Weights of a small transformer language model.
Size: 11 layers, width 576, 9 heads of 64, MLP 2304 tanh GELU, vocabulary 11012, 57.3M parameters.
Architecture: learned positions, biases.
Training: a variant of Muon for these matrices, 10822 steps.
MLP neurons of a small language model. Each row is named by its layer, matrix (up: input weights; down: output weights) and neuron, and shows model dimensions 256-319. Each number is 128 + 24 x the weight over its row's rms, rounded and kept within 0 to 255.
After each neuron's rows, "fires on" lists the tokens most often at its 100 highest values on Wikipedia text that the model never trained on.

L4.up484 [133 114 141  73 148 162  45 143 150 136 176 105 137 117 159 122 143 100 100 104 137 132 145 139  82 152 126 142 147 175 110 105 128 154 145 152 143 107 119 137  98 139 134 137 132 149 101 140 156 119 141 156 109 104 125 126 105 109 117 116 141  88  96  90]
L4.down484 [108 116 102 135  94 129 180 148  96 115 155 163 144 110 110  97 137 112 104 128 128 121 119 143  93 167 136 116 112 136 141 113  92 166 107 166 106 145 135 158 132 112 107  93 146 109 105 116 119 113 119 131 116 153 121 183 126 136 148 134  91 113 116 130]
fires on: "- R", "E", "\n", " | E", " | R", "- E"

L7.up1562 [178 131 146  75 121 137 150 109 160 107 127 155 106 127 159 166 103 138 101 169 133 147 103 155 119 148 122 122 170 108 104 138 115 126  94 134 156  91 145  98 150 133 105 129 122 113  89 116 110 105  67 167 126  88 117 168 148 163  97 130 112 119 105 119]
L7.down1562 [ 92 128 103 138 139 141 126 155 161  95  58 129 158 159 106 110 143 132 146 118 107 126 160 121  87 114 144 142  72 137 175 151 184 105 170 146 122 130 112 172 131 125 130 133 134 137 140 129 149 118 125  88 116 119 104 142 178 105 158 141 160 157 115 123]
fires on: "ing", " with", "en", "ly", "er", "s"

L4.up1694 [100 171 193 135 126 105 149  98 113 119 150 160 179 106  95  89 146  89 147 113 107 107 118 153  91 112 125 153  55 149 106 142 130 132 142 165 125 108 106  73 143 143 109 134 123 123 132 121 143 123  84 105 153  94  88 105  96 108 106  96  95 119 148  87]
L4.down1694 [ 89 148 136 121  86 141 112 131 168 103 154 155  91  81 136 137 124 103 125 127  53 130 124 121 138  92 146 126  87 153 104 152 117 140 160 147 134 141 123 126 195 166 143 149 152 113 115 127 149 117 108 155 132 146 139 120 102 158 142 142 164 161 123 114]
fires on: " |", ";", " &", ") |", " | S"

L4.up915 [158 113 166 167 109  79 108 113 175 136 132 115 144 153 105 122  89 110 140  90 140 126 119 154 112 108 115 125 146 127 139 133 123  84 132 109 101 134 137  97 145 124 157 139  85 109 123 120  93 146  89 135  83 119 176 131  95 162 162 134 146  95 178 153]
L4.down915 [128 100 115 146 101 118 119  93 138 116 124 138 113 137 106 133 134 126 141 147  93 114  99 107 111 177 123 117 162  84 108 151 121 120 137 107 126 153 157 122 136  59 121 135 113 152 133  82  87 143 113 161 125 125 168 167 119 153 177 112 144 103 109 110]
fires on: " first", "est", "enth", " the first", " second", " only"

L4.up2196 [ 86 143 140 118 160 156 119 112 148 255 144 146 114 139 130 109 153 172 131 123 124  97 117 119 110 156 136 130 135 154 124 136 113 126  99 154 136 122 135 121 127 143 125  94 163 136 138  89 145 140 105 163 162 171 163  91 134 139 157 126 130 104 156 139]
L4.down2196 [133 141  82 112 123 119 143 138 136 131 131  86 144 142 111 123 171 113 135 103 224 136  91 143 108 146 110 133 122 108 114 119 126 106 143  88 118 126 119 118 113 123 129 199 118 161 128 154 146 134 130  81  97 126 137 118 154 120 156 175 128  95  88 122]
fires on: "ary", "al", "h", "ty", "ent"

L7.up334 [ 97 113 137 147  95 106 169 122 110 122 140 169  91  92 127  77 107 141 134 132 118 109 187  85 153 144 133 142 134 135 152 154 135 152 165 141 147 131  97 146  90 110 108 117  99 126 140 153 112 146 118 119 105 168 114  94 103 103 126 152  87 128 113  86]
L7.down334 [130 122 134 158 146 155  81 115 120 117 127  90 146 149 136 169 117 162 166 150 158 145 129 138  93 136 107 130 126 108 161 115  92 124 130 123  98 107 125 152 149 131 140 113 131  85 109  76 156  86 122  94  99 126 131 137 133 132 123 130 178  92 140 110]
fires on: " to", "h", "as", " of", " par", " "

L4.up485 [112 115 146  94 133 115 123 126 125 233 142 149 110 129 104 129  99 169 115  96 128 132 114 127 102 104 124 135 117 131 174  99 113  84  85 118 126 141 145 132 151  83 107 148 105 129 143 129  90 124 115 150 124 158 156 102 125 123 113 115 113 139 154  91]
L4.down485 [133 135  85 142 143 125 166 115  95 144 127 109 144  88 140  93 171  94 151 144 163 155 127 105  96 100 153 144 148 109  63 149 141 148 124 135 121 119 112 104 136 140 126 110 119 123 125 138 141 132 107 129 147 147 123 164  87 140  88 128 120 157 130 136]
fires on: " found", "ran", " Don", "och", " Mem", " Black"

L4.up627 [106  75 159 111 140  80 151 151 119 116 121 146 131 126 139  96 129 141 163 160 130 155 146 145 121 151 119 166 108 124 146  76 119 151 103 119 129 153 149 166 158 146 131 157 115  92 112 111 128 108 104 123 161 113 126 133 118 113 188 137 152 111  97 140]
L4.down627 [142 118 105 133 108 152 166  84 128 107 149 106 133 107 117 125 130 135  98  98 127 118 106 136 150 186 139  78 111 140 116  75 133 129 129 119 127 112 143 132 117 151 156  99 144 152 149 123 138 138 162 138 132 118  94 158 175 158 128 107 143 103  94 115]
fires on: " |", ";", "\"", " than"

L4.up488 [124 170 132 146 154 133  91 107 170 149 154 157 141 141 129 124 130 122 112  96 134 118 143 162 131 154 120 147 128 137 137 133 163 116 216 168 158  86 130 103 158 117 129 157 115 156 158 118 143 126 121 163 115 133 118 130 169 129 128 129 106 148 168 155]
L4.down488 [128 141 115 124 160 106 119 147 151 137 121 134 124  80 136 115 140 116 123 124 175 129  64  67 111 125  99  95 143 107 125  95 115 129 118 146 124 130  65 147  97 103 142 148 126 112 149 144 122 138 149  95 119 124 101 146 121  89 148 154 100 121  89 101]
fires on: ".", "'s", "'", "g", "e."

L4.up1566 [114 152 113 152 179 139 121 140 118 135  85 158 122 121 128 110 143 151 106 111  94 130 149 117  64 149 138 110 148 126 148 112 118 122 125 151  76 137 147 111 114 122 156 133 133 122 141 123 131 136 116 109 129 148 105 155 159 121 145 144 164 106 120  92]
L4.down1566 [118 145 121 141 163 186 106 137  83 110 115 112 104 112 138 118 117 111 134 105 102 113 123 114  77 161 101  95 115 140 182 132 129  72 110 158 106 140 142 116 127 150 125  85 122 177 140 137 132 135 119 129 145 126 120 187 176 109 144 147 151 128 111 117]
fires on: " | A", " O", ", A", " E", "; A"

L4.up223 [144  71  83  95 127 118 140 150 160 171 121 147 182 143  99 109 170 146  74 117 118 139 155 128  90 126  98 145 168 144 106 111 122 134 152  84 145 126 128 162 106 133 122 116 103  83 148 116 101 170 122 123 133 119 142 141 118  87 100 114 141 135 104 125]
L4.down223 [107  80 129 162 120 139 111 148 111  83 163 101 117 157  93 158  98 136 152 159 166 146 171 108 159 150 150 131  97 101  80 131 129 126 141 143 150 103 211 145 142 117 115 114 133 127 127 141 154 129 105 124 103 143 118  94 145 151 113 164 182 102 156  94]
fires on: ".", "\n", "S.", ";"